{
  "n_layer": 11,
  "d_model": 640,
  "n_head": 10,
  "n_kv_head": 10,
  "head_dim": 64,
  "d_mlp": 1920,
  "vocab_size": 8192,
  "activation": "gelu",
  "norm": "layernorm",
  "norm_place": "pre",
  "norm_eps": 1e-06,
  "positions": "learned",
  "qk_norm": false,
  "attn_scale": 0.125,
  "bias": "qkv",
  "tie_embeddings": true,
  "parallel_block": false,
  "init": "normal",
  "init_std_qkv": 0.0319,
  "init_std_o": 0.0,
  "init_std_up": 0.0319,
  "init_std_down": 0.0,
  "optimizer": "muon_variant",
  "lr": 0.00111,
  "beta1": 0.9,
  "weight_decay": 0.098,
  "lr_head": 0.0048,
  "warmup_steps": 200,
  "schedule": "wsd",
  "decay_fraction": 0.728,
  "decay_shape": "linear",
  "final_lr_fraction": 0.0,
  "batch_tokens": [65536, 131072, 262144],
  "seq_len": 1024,
  "doc_mask": false,
  "train_tokens": 997100000,
  "steps": 7738,
  "dataset": "wikipedia_en"
}
MLP neurons of a small language model. Each row is named by its layer, matrix (up: input weights; down: output weights) and neuron, and shows model dimensions 464-591. Each number is 128 + 24 x the weight over its row's rms, rounded and kept within 0 to 255.
After each neuron's rows, "fires after" lists the tokens most often just before its 100 highest values on Wikipedia text that the model never trained on; "fires before" lists the tokens most often just after its 100 highest values on Wikipedia text that the model never trained on. A number after a token or word is its count.

L3.up6 [163 118  91 158 131 145 100 121 144 131 141 138 149 166 128  85 137 155 151 157 119 116 113 133 146 102 112 135 121 122 157 143 108 107 161 143 116 128 114 202 141 151 127 136 112 127 147 134 102 100 158 102 105 112 104 101 144 123 116  82  66 162 169 164  90 137 149 131 117 100 144  85  65 121 108 113 125 181 153 132 135 111 111 116 129 134 159  56 100 119 208 138 157 148 151 153 159 127 135 113  93 128 172 103 129 106 134 102 125 144 137  97 129 130 127 134  96  53 146 112 129 135 133 149 110 176 105 154]
L3.down6 [163 143 133  91 145 139  86 114  84 137 140 123 112 156 135  99 101 135 126 120 113 132 155 107 147  63 115 131 115 140 126 126 139 134 162 116  73 110  83 185 143 110 134 115 141 162 189 107 135 112 117 121  90 133 110  91 158 142 135 114 143 139 166 127 123 132 123 139 121 142  91 117 140 140  97 145 126 119 153 175 134 130 154 114 145 104 149  99  84 154  99 150 137 177 116 136 124 126 132 121 113 106 158 103 102  82  97  86 132 144 127 133 121 147 101 138 138 119 126 119 111 138 145 109 106 124  90 135]
fires after: " 0" 28, " |" 19, " 1" 10, " 0;" 5, " 2" 5, " 7;" 4
fires before: " 0" 30, " |" 19, " 1" 7

L3.up189 [103 144  95  97 142 112 112 109 124 140 142 113 139 189 133 147 148 122 145 121 112 140 143 123  97 128 129 116  85 124 116 180  87 147 119 149 112 124 104 131 171 141 106 130 136  90 119 115 169 104 143 113 173 163 110 174 150 131 150 156  93 137 124 143 127 175 121 116 170 156 141 128  95 154 128  58 126 125 130 119 133  92 115  94 127  93 124 135 164 119 160 137  99 125 166  97 161 146 119 121 197 118 109 162 106 126 117 126  99 126 132 126 145 155 132  76 111 129 103 147 101 163 182 144 110 134 145 158]
L3.down189 [ 89 166  86 109 144 171 108 144 130 127 104  92 158 148 106 112  92 141 130 109 136  93 144 100 113 109 144 121  98 170 142 148 160 136 118  87 117  85 115 130 107 128 107 146 142 148 128 151 146 161 144 136 153  93 124 103 140 120 123 109 155 127 161 138 145 133 162 144 153 143 117 125 101 113 118  98 106 129  73 121 140 133 118 142 132 138 161 150 158 151 124 137 134 110 150  83 175 143 128 153 125 102 119 109  96 127 115 125 145 136 149 123 132 167 143 130 178 135  94  90 118 129 137 151  96 168  55  75]
fires after: " |" 42, " Party" 9, " Candidate" 9, " Title" 7, " " 5
fires before: " |" 40, " " 9, " Votes" 9

L7.up208 [145  92 134 116 133 167 124 102 142 105  88  97 167 106 136 138 107 112 132 132  83 171 118 102 128 116 102 133 141 122  82 117 110 116  93 142 131  86 131 135 117 125 129  90 110 134 112 129 119  96 106  91 134 162 151 127  82  59 154 159 162 131 118  80 108 108 143 104 150 109 138 156 128  96 130 119 129 124  49 131 158 157  84  84  95 100 130 129 119 121 149 113 149 112 116 137 142 133 127 109 133 143 119  77 139 109 152 136 128 136 141  97  89  97  81 122 158 196 158 116 147 134 107 123 140 154 152 118]
L7.down208 [126 109 126 128 200 139 178  75 101 158 125 138 116 123 130 100 110 126 102 191 114 148 115 110 123 154 128 139  92 111 121  95 135 124 106 100 111 124  83  98 164 122 137 119 156 124 116 114 139  85 143 142 133 132 123 103 118 143 116 104 139 140 136 136 131 169 146 116 127 113 125 107 141 144 166  58 117 159 138 143 154 123 135  95 155 152 141 135 157 112 117 139 148  96 149 111 139 120 103 151 103 152 144 142 126 102 111 100  91 150 102 108 136  90 103 141 130 139 138 145 120 111 108 154 171 148 156 120]
fires after: " |" 97
fires before: " |" 97

L3.up920 [158 138  95 107  96 111 141  95  92 154 105 125 139 128 134 121 148 119  92 105 117 139 146 146 128 136 117 126 122  92  99 141 117 109 114 104 124 101 131 139 167 144  82  98 114  92 164 152 105 122  42 134 130 123 149 105 141 143 140 138 125 150 154 110  69 144 111 158 138 111 122 130 136 106 107 119 131 118 123 172 115 124 124 158 112 128 182 150 105 115 116 158 134 136 125 142  96  91 115 148 154 118 167 126 145 119 139 125 118 171 131 147 149  94 120 149 104 147 144 112 138 131 113 122 113 111 112 123]
L3.down920 [127 102 134 100 134 140 112  88 135 161 177 124 125 168 116 128 135 118 127 122 107 136 102 150 139 111 145 139 126  92 109 120  74 131 162 164 128 157 186 153 150 143 169  63 127  91 147 106 132 139 120 169 120 123 136 104 109 164 146 141  92 128 116 119 121 110 127 141 138 124  97 164 107 110 126 140 153 145 114 166 159  89 123 110 145 170 113 106 127 109 125 141 152 135 119 126 119 113 169 116 148 138 150  96 113  73 115 140 146 135 130 145 122 132 165 131 121 125 107 146 112 168 121 105 153 101 119 121]
fires after: "\n" 53, " |" 28, "|---|---|---|---|---|" 5
fires before: "|" 26, " " 16, "|---|---|---|---|---|" 6, " 2." 4, " the" 4, " 1." 4

L6.up6 [161 111 106 128 131 138 140 121 170 134  92 123 121 160 130 118 124 150 141 152 103 161 141  90 117 127 100 120 115 108 121 157  99  73 115 177 134  59 132 149 131 107 117 122 150 133 157 117 115 146 150 104 115 142 153 140  97 115 109 115 109 137 109  82 110 136 120 114 108 125 166 106 130 106 127 192 119 143  91 133 148 137 104 127 103 136 134 151 110 152 140 113 118  90 142 142 142 120 107 114 116 118 161 136 130 136 187 107 139 140 120 125 133  93 107  55 162 118 118 151 175 120  95 138 123 153 163 160]
L6.down6 [152 159 168 156 150 129 153 130 123 122  76 143  97 136 130 118 115 131 137 165 100 130  76 133 133  66  89  91 158 115  88 127 146 137 144 113 167 113 120 169 129  94 114 127 110 132 111 154 125 115 159 153 102 103 153 138 131 174 145 146 117 117  68 161 119 137 126 128 144 152  98  85 135 156 162  95 161 102 112 145 124 123  89 118 141  83 128 111 112 161 123 154 145 117 144 129 120 122  85 166  83  92 110 160  99 128 132 141 136 127  84 151 154 140 135 126  97 144 176 121 129 120 127 120 178 166 146  97]
fires after: " |" 87
fires before: " |" 88, ";" 4

L3.up376 [135 131 100 117 106 120 109 105 109 150 120 116 113 130  66 134 127  98 116 137 115 135  93 121 130 149  69 109 116 109 153 124 146 135 130 115  67 141 146 116 143  93 164 176 126 111 123  83 128 116  87 138  73 157 150 154 150 142 116 148 185  89 110 112 137  91 120 129 137 138 122 121 153 139 107 125 156 112 129 129 113 155 152 148 141 161 197 107 138 152 109  99 113 147 136 138 130 116  96 100 131 147  89 101 192 143 127  76 131  57 107  89 128 101 144 124 167 172 134  72 125 161 122 119 133 159 133 126]
L3.down376 [155 179 168 151 109 138 165 111 115 111 108 128 127 159 121  81  94 123  95 130 113 135 118 134 130 113 109 177 114 103 171 115 125 152 126 164 157 153 119 162  93  77 120 114 131 139 102 113 112 106 133 164 105 109 129 102 113 131 109 114 152 172  84 108 109 109 108 150  99 167 152 149 157 129 136 111 127 135  81 136 146 149  72 121 156 142 134 124 115 113 128 122 119 149 138 137 156 133 136 116 116 119 125 121 105 140 131 108 120 119 119 129 150  75  95 133  86 124 128 153 115 113 113 184 133  98 119 121]
fires after: " |" 24, " 0" 12, " T" 11, " St" 7, " 5" 7
fires before: " |" 37, " 0" 5, "+" 5, "an" 4, "–1" 4

L3.up1230 [129 145 119 122 168 107 107 160 159 149 140 112 133 101 120  76  58  78 159 119 111 127 127 113 117 145 129 147  92 103  98  97 126 119 108 162  90 126 176 132  72 142 155 107 152 101 127 141  98 104  74 164 141 118 124 108 116 151 127 141 106  95 173 111 109 140 134 124 134 122  99 123  88 134 116 144  92  85 127 147 184 138 135 127  99  99 138 152 109 123 127 143 132 109 110 132 168 131 177 146 125  84 150  91 180 122 115 155 120 103 105 117  91 174 146 120 143 145 147 179 133 103 139 143 118 142 117 192]
L3.down1230 [155 103 156 129 151 146 107 130 143 171 139 121 123 164  97  93 110 131 115 143 211 122 117 108  91 166 152 187 147 154  85 147 143 119 122 156 146 109 150 106 152 146 168 118 113 146 124 108 100 108 120 123 129 151 140 100 104 108 108 185 107 123 111 171 120 106 145 131 173 132 134 140 120 127 148 106 131 106 121 121 102 104 126 139 100 124  99 171 132 136 113  50 115 110 163 156 116 119 168 141 128  59 139 166 152 137 126  92 118 126 118 133 152 113 109  85 142 155 154 145 122 146 149 128  82 117 129 163]
fires after: "\n" 20, " Year" 8, " Party" 8, " No." 5, "," 5, " 2018" 5
fires before: "\n" 24, " " 15, " Title" 12, " Party" 7, "|" 5, " Year" 4

L3.up1779 [152 143 133  99 135 117 120 108 208 135  98 131 113 156 191 160 142 125 123 131 113 104 164 141 166 134 171 105 141 112 131 191 136 135 140 134 161  88 150 130 101  78 104 140 110 137 123 146 121 145 161 117 116 152 168 124 121 117 131 176 152 113 130 137 130 121 148  95 143 164 125 164 139 110 147  84 137 167 140 113 169 140 145  82 181 166  95  57 112 119 136 100 142 120  87 125 146 127 135 152 133 123 139 121 116 136 138 133 145 121  85 145  94 128 117 166 131 150 149 125 112 128  94 141 158  80 119 110]
L3.down1779 [ 92  77 109 117 119 144 111  86 123 132 151 129 143 115  87 141 145 104  65 141 119 129 116 131 156 109 179  84 132 136 125 123  99 144 120 105  71 140 103 140 155 110 129 120 137 154  68  76  94  96 122 133 139 158 104 154 102 127 112  97 100 104 130 101 117 134 130 111 124 140 146 159  81 112 122 107  90 116 125 190 136 133 163 150 131 102 129 145 148 148 142 122 141 131 127 129 133 122  87 115 134 165 101 141 129 147 129 123 140 153 105 118 136 134 154  89 149 175 126 143 109 163 126 125 139 107 117 163]
fires after: " |" 37, " " 13, " 0" 7, " 1" 7
fires before: "\n" 37, " |" 31, " 1" 4

L3.up1509 [114 143 107 109 133 112 148  89 108 149 154 149 116 122 146 118 134 144 152 124 117 113 144 138 117  82 118 139 113 139 121 139 123 197 159 111 142 131 156  93 140  88  94 131 121 156 134 147 101 141 145 129 147 137 123 106 131 116 109 144 137 132 106 107 121  86 122 174 121 117 135 130 159 134 140 117 155 148 129 152 112 145 121  99 174 155 121 121  72 110 100 125 114 147 107 100 155 138 121 142 126 130 143 102 103  75 145 104 128  93 117 143 139 162 136 195 142 202 110  92 130 113 125 119 140 116 120 101]
L3.down1509 [130 119 152 130 105 132 158 106 148 149 130 106 112 141 133 116 136  90 149 118 120 140 106 125 135 140 170 152 144 145 135 172 107 133 135 166 144 133 131 117 148 111 132 138 107 124 118  95 116 121  99 126 134 106 132 244 112  99 159 142 138 100 115 121 134 112 105 136 116 157 151 151 124  98 122 123 130 138 127 169 153 113  98 135 150 134 109 129 133 156 122  77 166 123 109 132 119 120 109 105 113 150 106 161 125 147 148 106 132 174 126 127 104 117 132 137 127 124 149 157 117 124 140 123 129  93 106 122]
fires after: " |" 29, " " 19, " 0" 10, " –" 6, " 1" 5
fires before: "\n" 45, " |" 25, " J" 4, " –" 4

L7.up250 [188  88 140 104 102 164 124 115 135 150  99 119 125 136 119  97 119 125 143 133  95 153 151 151 154 111 111 106 150 158  94 121 161 109 129 156 105 107 106  73 109 129 101 131  80 118 126 127 140 115 169 160 201 138 148 111 130 157  86 108 136 118 152 131 160 144 108 173 137  81 134 146 132 142 109 127 147 158 132 141  96 114 131  94 110 117 113 130 154 103 118 118 145 140  93 146 148 129 140  93 135  88  87 146 109 147 158 161 137 154 173 156 168 111 112 100 119  74 146 111  95 132 134 134 139 149 135 120]
L7.down250 [126 128  96 124 171  75 128 144 178 109 106  89 123 156 121 118  93 196 120 142 152 141 142 125 142 121 155 150 114 109 132  91  90 116 115 122 149 127 132 153  78 132 102 109 168 133 147 128 137 126 161 135 128 120 104  80 106 122 119 149 126 134  88 152 109 168 106 149 127 114  99 114 146 107 158 133 160 148 168 112 101 109 143 140 115 156 164 143 114  75 106 110 155 132 139 133 122  95 106 117 134 146 171 127 139 124 135  83 144 182 194 118 151 129  94 124 132 113 107 147 141 152 142 143 158  75 133 150]
fires after: " |" 62, "|---|---|---|---|---|" 8
fires before: "|" 65

L3.up769 [113 139 103 112 125 143 169 144 104 135 140 103 105 151 135 136 175 180 114 123 124 102 132 165  96 121 127 135 110 120 103 103  97 145  95 116 135 117 101 138 137 121 127 151 113 141 122 106 142 121 113 139 135 123 146 131 136 131 116 114 129 106 117  72 125 140 107  85 153 150 105 126  93 182 149 126 119 156 111 106 138 120 108 154 136 129 126 120 115 135  87  87  99 141 127 142 138 129 131 102 175 149 146 114 154 118 109 139 121 102 120 169 127 104 118 113 147 139 128 133 135 109 145 171 154 145 119  65]
L3.down769 [ 92 143 149  91 174 108 115 161 141 104 148 126 167 125 139 107 122 138 138 111 107 101  65 139  92 108 118 102 117 133 163 115 101 177 144 158 135 122 142 142 143 129 137 126 104  99 142 102 167 123 174 110 167 130 124 120  67 134 143 137 112 117 114 107 134 122 129 152 115 129 153 150 160 120 137 119 129 117  61 101 133 163 147 132 114 119 154 155 142  70 131 132 129  95 101  80 131 111 170 121 153 167 124 143 136 101 147 149 110 164 151 129 152 123 148 147 145 156 152 127 106 130  90 147 126 135 141 112]
fires after: " |" 36, "}" 13, " 18" 6, ")" 4
fires before: " |" 28, "\\" 8, " +" 7, " 2" 4, " 0" 4

L3.up991 [173 113  96 121 169 148 149 152 142 135 153 154 144 114 128 145 133 149 142 165 127 139 118 163 131 115 142 158 124 190 132 113 106 142 111 111  89 118 159 220 167 132 128 128 142 132 122 112 117  64 151 129 137 110 103 122 102 149 115 118 143  86 150  99 136 109  85 140 118 108 146 124 175 115 148 112 142 135 114  77 116 138  98 124 112 144 109 117 122 121 156 130 129 190 121 150 113 141 122 132 148 127  90 136 123 115 119 128 138 127 123 137 117  87 150 160 134 118 125 103 111  68 134 138 141 138 159 178]
L3.down991 [116 134 136 119 104 155  97 159 131 119 152 154 119 139 112 121 145 118 142 149  93 130 116 118 142 133 157 106 143 115 136 130 128  98  90 115 131 133 111 116 166 159 137  85 119  97 106 133 115 162  94 136 108 109 128 125 171 117 123 104 123 117 127 157 120 140 104 114 148 132 112 136 133 166 126 129 144  92 107 125 139 139 135 177 108 123  85 109  96 130 153 122 128 141 133  99 164 118 103 127 150 199 117  97 125 112 144  95 163 102 112 156 177 127 135  76 113 179 124 150 150 138  89 169 147 107 155 103]
fires after: " |" 34, " 0" 11, " 1" 6
fires before: "\n" 25, " |" 20, "|" 17, " 1" 5, " 0" 4

L3.up894 [165 135 120 112  98 118 119 133 126 129 132  91 158 139 137  75 126 156 121 126 124 139 118  84 136 138 110 119 139 109 104 134 137 137 125 145 108 139 153 126 155 129  90 122  94 140 175 130 138 151 120 108 177 159  90 115 101 125 131 150 122 158 144 150 128 111 103 164  84 105  98  73 124 131 164 109  96 131 115 123 102 125  81 113 134 170 110 127 131 143 109 126  98 119 141 147 126 102 157 103 115 112 162 162  96 125 106 130 115  85 156 148 118 111 117 142 138  99 134 139 132 139 138  71 124 127 159 139]
L3.down894 [131 125 155 131 158 148 159 103 131 109 153  94 128 141 164 155 104 143 126 131  74 120 175 133 138  56 106 137 138 132 172 164 136 138 140  66 137 122 140 106 113 136  60 143 166 137 108 110 115  97 165 134 149 123 121  93 162 132 149 110 143 127 164 137 113 108 131 155 116 134 144 113 105 139 105 101 117 142 145 152 149 153 138 125 131 165 121 147  94  70 122 162 117 122 115 128 130 116 136 124 139 117 176 146 128 143 123 125 155  94  92 149 103 144 146 184  94  84  97 128 128 130 126 107 110 113 135 118]
fires after: " " 46, " —" 10, " 2" 5, " 0;" 4
fires before: "\n" 28, " " 19, " 0" 7, " —" 5, " 0;" 5, " 23" 4

L3.up737 [173 128 105 131 158 116 175 113 184 144 116 111 122 130 110 115 115 136 130 163  85  96 107 134 122  93 124 170 184 124 100 143 171 155 138 133 124 154 168 133 151 155  67 139 106 100 153 133  99 118 114 108 139 164 103  92 182 109 146 168 167 103 126 132  99 121 149 100 108 114 137 134 166 138 161  87 111 113 134 152 144 163 155 118 131 128 158 102 109 161 104 109  70  97 139 104 110 103 152 130  98 117 144 134 114 128 110 159 134 122 107 106 121 152 125 158 144 120 132 122 141 131  94 133 134 133 130 126]
L3.down737 [ 80 124 153 114 134 123 123 109 167 133 139 117 106 120 124 143 110  71 118 154 104 157 166 158 157  82 151 162 116 145 158 107 111 191 132 115 114 164 130 109 120 131 162 164  94 126  84 127  88 124  92 156 161 148 152 169 111 176 163 157 146  91 134  84 146  81 108  98 139 146 131 134 120 108 150 125 111 117 121 158 107 124 142 142 131 138 119 122  83 102 141 115 142 113  96  92  80 101 140 102 132 123 137 172 148 144 114 133 129 116 121 156  95 145 140  89 122 117 122 123 123 118 118  99 131 141 123 104]
fires after: " " 41, " 0" 8, " –" 4, " 2" 4
fires before: "\n" 75

L3.up1650 [133 160 118 127 148 171 143  88 163 130 126 164 106 135 108 135 127 133 113 131 142 129 132 116 124 144 139 127 165 117 127 121 143 147 162 161 139  98  98 145 126 104 109 108  81 103 159 153 177 141  75 139 155 146 126 104 145 146 152 123 115  92 108 138 117 117 132 159 136 128 146 130 111 247 151  91 146 157 101 121  87  90 151  82 158 110 152 146  96 146 139 167  96 151 107 180 140 161 153 143 146 126 101 121 161 112 143 118 144  95 147 131 161  91 147  97 112 168 108 140 138 112 146 124 126 188 133  86]
L3.down1650 [155 110 134 117 138 145 130  85 201 158 124  90  88 126 178 128 119  93 138 143 119 115 121 107 135 140  78 137 136 123 161  91 104 132 146 135 185  87 175 121  96 149  97 123 128 176 136 121  96 161 120  90 154 168 126 133 121  94 162 145 131 110 147 108 124  59 142  94 159 140 123 104 177 124 152 134 144 118 122 163 118 124 128 163  96 187 104 145 115 112  91 164 120 125 115  88 123  85 143 138 146 157 119 155 172 165 139 125 155  92 140 148 106 114 122 176  94 141 104 125 143 151 112 109 151 141 143 118]
fires after: " " 40, " |" 15, " 100" 6, ";" 4, " Swing" 4
fires before: "\n" 30, " |" 24, " " 23, " Swing" 4

L6.up1744 [155 152 164  90 119 126 139 123 101 132  98 136 142 154 102 155 195 111 117 124  71  93 131  98  89 163 102 109 172  98 118 181 134 102 112 111 120 128 169 133 104 112 135 110 101 120 125 157 137 179  96  69 102 118 156 128 158 136 130 117  98 131 143 111 124 110  88 138 133 122 129 157 143 147 146 112 113 103 145 162 135  84 119 144 134 104 159 134 153 101 154 129 145 124 144 163 141 141 127  81 133 116 130 123  93 137 136  88 148 108 144  88 122 142 120 143 146 140  98 131 100 143 147 142 124 150 145 120]
L6.down1744 [145 146 152 114  96 129 122 152 108 131 156 162  97 146 108 131 144 159 104 125 121 123 144  91 120 141  67 118 172 136 137 119 148 118 144 113 131 141 105 138 167 152 114 107 133  91 141 132 177 142 132 116 166 115  70 113 145 144 147 136 131 160 109 136  99 141 111 139 143 112 158 140 131 106 141 154  80  89 121 121 109  96 129 105 132 133 113 139 103 110 135 141 131 128 148 174 149 146 118 107 114 120 128 109 101 156 137  95 132 133 139 178 133 121 104 138 146 147  98 156 170 130 133 148 152 128 153 154]
fires after: "\n" 29, " |" 14, "|" 13, " P" 8, " Party" 7, "==D" 5
fires before: " |" 22, "=" 21, " " 7, "\n" 4

L3.up135 [162 128 110 121 138 107 136 154  91 131 144 131 139 164 135  84 151 104 101 122 129 152 103 154 126  95 105 110 119 189 126 119 139  80 128 109 117  96 123 142 137 138 124  99 112 103 119 115  62 156 164 120 132 108 109 132 119 116 126 126 123 150 128 117 113 127 135 137 126 153 168 130 129 104 128 150 177 104 119 143 151 140 102 165 159 143  94 115 108 154 120 178 102 166 173 162 134 155 117 142 125 135 145 127 123 122 146 136 116 108 142 169  89 147 111 175 105 102 117 121 102 123 163 139 167 160 139 100]
L3.down135 [168 133 109 103 122 120  60 166 154 130 121 163 140 109 121 114 141 138 154 108 109 118 141 134 132 105 133 116 128 123 115 121 150 105 161 136 132 110 173 122 162 155 178  74 152 126 115 145 102 119 148  73 157  60 128 161 147 157 149 154 126  87 168 116 131 148 133 170  98 101 118 131 169 108 116 148 113 130 110 102 173 118 102 118 116 128 100 120 146 144 154 103 164 148 150 119 115 113 109 123 129 142  99 135  73 126 116 107 102 132 124 160  67 113 146 154  99 180  64  99  93 104 151 134 165 123 139  63]
fires after: " |" 24, "0" 21, "_{" 5
fires before: " |" 26, " 0" 16, "math" 6, " 1950" 4

L6.up1389 [185 142 129 119 149 136 131 119 170 123 131 131  98 118 147 138 103 141  87 119 135 154 110 111 123 133 141 120 120 123 156 162 157  92  87 111 151 118 129  72 110 112  96 136 123 136 125 173 143  56 152 112 114 142 123 145 169 139 134 141 137 108  90 126 120 149 111 132 119 107 141  86 153 113 145 152 104 146 157 106 127 132 149 116 132 141 126  87 107 149 116 149 140 164 113 129 143  85 117 113 157  71 156 133 135  96  90 105 123 106 153 110 176 130 113 117 128 101 137 161 127 134 123 152 144 178 157 139]
L6.down1389 [ 84 141 126 136 120 128 149 151 122 153 113 130 122 143 121 129  86 109 109 144 114 118 132 112 147 111 124 139 113 116 110 119 114 169 144 118 158 125 104 106 131 148 131 140 185 127  94 132 133 150 123 134 119 134 122  77 117 135 133  87 114 158 153 121 128 141  90 141 155 119 144 127 117  91 113 120 103 115 124 128 156 128  97 156 112 120  76  94 137 117 128 125 110 133 132 121 140 149 109 123 106 167 119  78  86 125 151 100  96 133 141  81 118 116 116 134 177 131 136 140 121 124 155 118 156 118 142 105]
fires after: " —" 19, " 0" 12, " 1" 9, " " 8, "0" 7, " 2" 6
fires before: " 0" 40, " " 22, " —" 7, " 0;" 5, " 1" 5, " 1;" 4

L3.up1022 [103 144 105 118 200 139 130 118 159 139  98  85 116  96 107 105 119 107 129 120  84 116 124 113 114 147 170 162 117 104 118 192 121 100  89  91 135 132 136 148  87 138  90 139 169 196 126 125 147 130 179 128 117 138 113 141 153 169 135 117 108 122 137 166 103 155 107 104 189 178 155 163  84 115 169 102  97 148  95 139 159 141 131 124 116  89 132 123 156 129  99 121 141 158 123 135 133 123 122 132 196 128 140 171 128 158  66 125 109 138 163 167 123 155 159 135 135  98  94 149  90 134 203 144 137 154 136 118]
L3.down1022 [119 177  92 158 163 180 128 159 148 140 122 105 125  63 116 118 104 108  98  76 132 123 131  92  98 140 164 163 137 159  92 118 174 128 126  87 133 107 171 121 147 117 100 119 143 143 137 143 137 159 105 105 127 142 140 111 125 115 112 108 130 100 126 156 109 178 133 117 174 144 117 138 136  95 139 127 131 146  93 100 111 118  81 143 129 119 153 121 119 109 116 114 143 187 141 136 120  97 132  95 112  72 131 157 133 147 100 125 125 109 151 116 136 128 106  85 145 140 131 134 133 150 161 133 110 147 142 101]
fires after: "\n" 21, " " 21, " Party" 11, " votes" 7
fires before: " " 50, " Party" 4

L7.up1309 [156 113 153 100 161 142 133  82 144 151 117  89 107  92  95 114 104 156 174 146 145 155 105 160 158 103  93 115 107 103  92 111 110 169 131 158 130 138 117  83 139 102 109 133 107 106 108 117 110 145 122 134  90 103 148 170 169 137 164 166 148 129 135 131 128 127 121 120 122 122 129 115 142 113 127 127 137 118 132 134  99 114  90  99 133 140 126 128 122 173 148 101 119 109  75 130  87 134 133  88 153  97 148  94 108 120 144 148 124 116 114 124 127 130 111 109 102 152 109 129 120 131 173 100 144 161 129 146]
L7.down1309 [ 98 142 161 117 103 171 146 156  90 111 138 111 128 151 169 119 114 159 142 142 121 112 120  66 161 154 116 127 110 132 139 131 128  83 174  73 147 161  81 137 153  96 118 176 161 153 141 133 165 146 186 124 158 117 126 115 157 163 159 138  96 101  76 110 110 132 105 116 103 142 105 103 136 121 138 129 117 121 109 149 140 103 170 127 103 129 159 173  97 128 139 147 121 148 131 152 145 107 105 131 122 103 169 158 126 110 141 117 171 128 157 136 141 128 153 132 135 121 125 131 157 129  99 196 138 160 122 144]
fires after: " |" 54, "|---|---|---|---|---|" 7, " der" 4, "|---|---|---|" 4
fires before: " |" 54, "\n" 14, "|" 13

L6.up1838 [115 109 134 120 118 162 151 135 128 153 129 122 110 133 101 156 104 108 113 143  61 123  74 136 131 101 122 119  96 113 141 118 113 142 123 135 126 155 134 126 143 149 113 123  98 113 112  94 114 112 158 176 112 106 163 109  88 128 131 152 136 101 109 105 117 158 142 113 145 138 134 144 141 147  93 133 145 140 158 144 128 112 124 106 118 137 147 163 138 142 115 146 119 149 101 106 103 120  72 139 132 143 107 142 106 143 135 131  66 130 136 127 103  84 116 141 139 125  98 157 157 122 109 162 133 109 142 130]
L6.down1838 [101 157 162 129 105 149 151 117  92 118 140 146 153 119 127 114  46 165 155 159 113 132 128 148 132 152 153 156 145 111 101 129 139 158 131 108  71 109 137 108  68 112  90 150 104 119 120 130 116 137 148 136 177 127 117  83 136 135 121 107 125 110  95 149 126 147 119 166 100 134  83 122 107 144 101 101 141 145 133 135  96 113 140 100 167 121 152 103 120 113 136 144 154 136 150 132 103 116 152 144 123 159 111 141  92 123 143 152 122 126 152 126 155 129 136 111 117  79 111  67 165 142 164  96 170 118 124 118]
fires after: " |" 63, ":" 4, " the" 4
fires before: "|" 50, " |" 9, "\n" 6

L3.up667 [168 155 105 110 106 128 159 139 135 126 128 121 104 134 146 139 130 127 152 142  95  95 117 130 134  99 111 135 148 142 104 142 112 123  81 110 149 108  78 167 142  74 123  90 112 141 130 172 127 146 133 153 153 151 141 122  99 138 142 111 136 117 140  97 115 100 116 134 116 101 126  91 152  91 109 165 124 128 109 169  99 129 154 124 138 175  69 122 116 154 136 168 174 129 129 140 148 165 151 119 158 124 173 131 148 110 125 146 115 140  80 180 111 119 155 157 102 180 145 115 117 149 103 120 112 143 137 130]
L3.down667 [129 122 157 109 146  75 131  84 134 101 143 124 152 132 119 158 153 120 120 105 122  88 120 145  81 156 192 106 142 137 141 129 121 116 149 130 143 107 170 129 142 143 167 141 102 126 133 120  87  65  77 108 127 119 117 149 147 193 144 172 121 129 143  80 117  97 116 122 141 121 126 168 151 116 144 135 108 134  86 149 135 129 138 141 110 151 114 168 125 133 123  94 131 129 125 129  88 136  95  92 141 158 124 157 111 117 122 105  90 137 134 132 136 138 128 124 121 155 120 108 133  91 134 163 156 154  71 149]
fires after: " |" 19, " 0" 14, " " 13, " 1;" 5
fires before: "\n" 35, " |" 19, " 0" 8

L3.up977 [129 125 130 126 109 137 136 152 103 119  83 165 132 126 141 150 132 177 131 128 121 126 108 119 121 106 102 180 155  73  75 167 146 156 133 127 141 156  99 164  98  79  95 175 139 108 187 127  92 117 154 133 115 138  97 100 108 135 116 153 134 126 153 171 115  92 124 154 103 113 149 129 170  90 144 115 139 135 111 128 109 152  83  96 117 159 129 116 140 121 136 132  72 132 117 114 158 137 147 165 130 111 129 117  95 114 125 140 104  90 131 158 107 112 154 148 146 105 145  88 138 126 137 115  86 104 112 136]
L3.down977 [107 159 156  92 132 115 152 111 155 147 160 131 141 104 158 116 132  84 120 122 118 146 163 139 129 134 115 112 134 120 133  84 147 157 151 140 173 154 135 132 105  98 109 107  98 111 134  94 144 151  88 197 113 144 152 102 126 155 153 153 147 125 106 123 125 144 101  93 121 144 149 161 127 137 114 156 142 152 151 153 139 118 124 110 124 107 128 134 105 107  87 178 104 130 115 147 132  71 143 109 127  97 118 163 137  93 153 145 105 168 122 143 126 164 142 171  98 105 117 129 137 156 155 107 137 155 185 163]
fires after: " " 76, " —" 4
fires before: "\n" 89, " " 6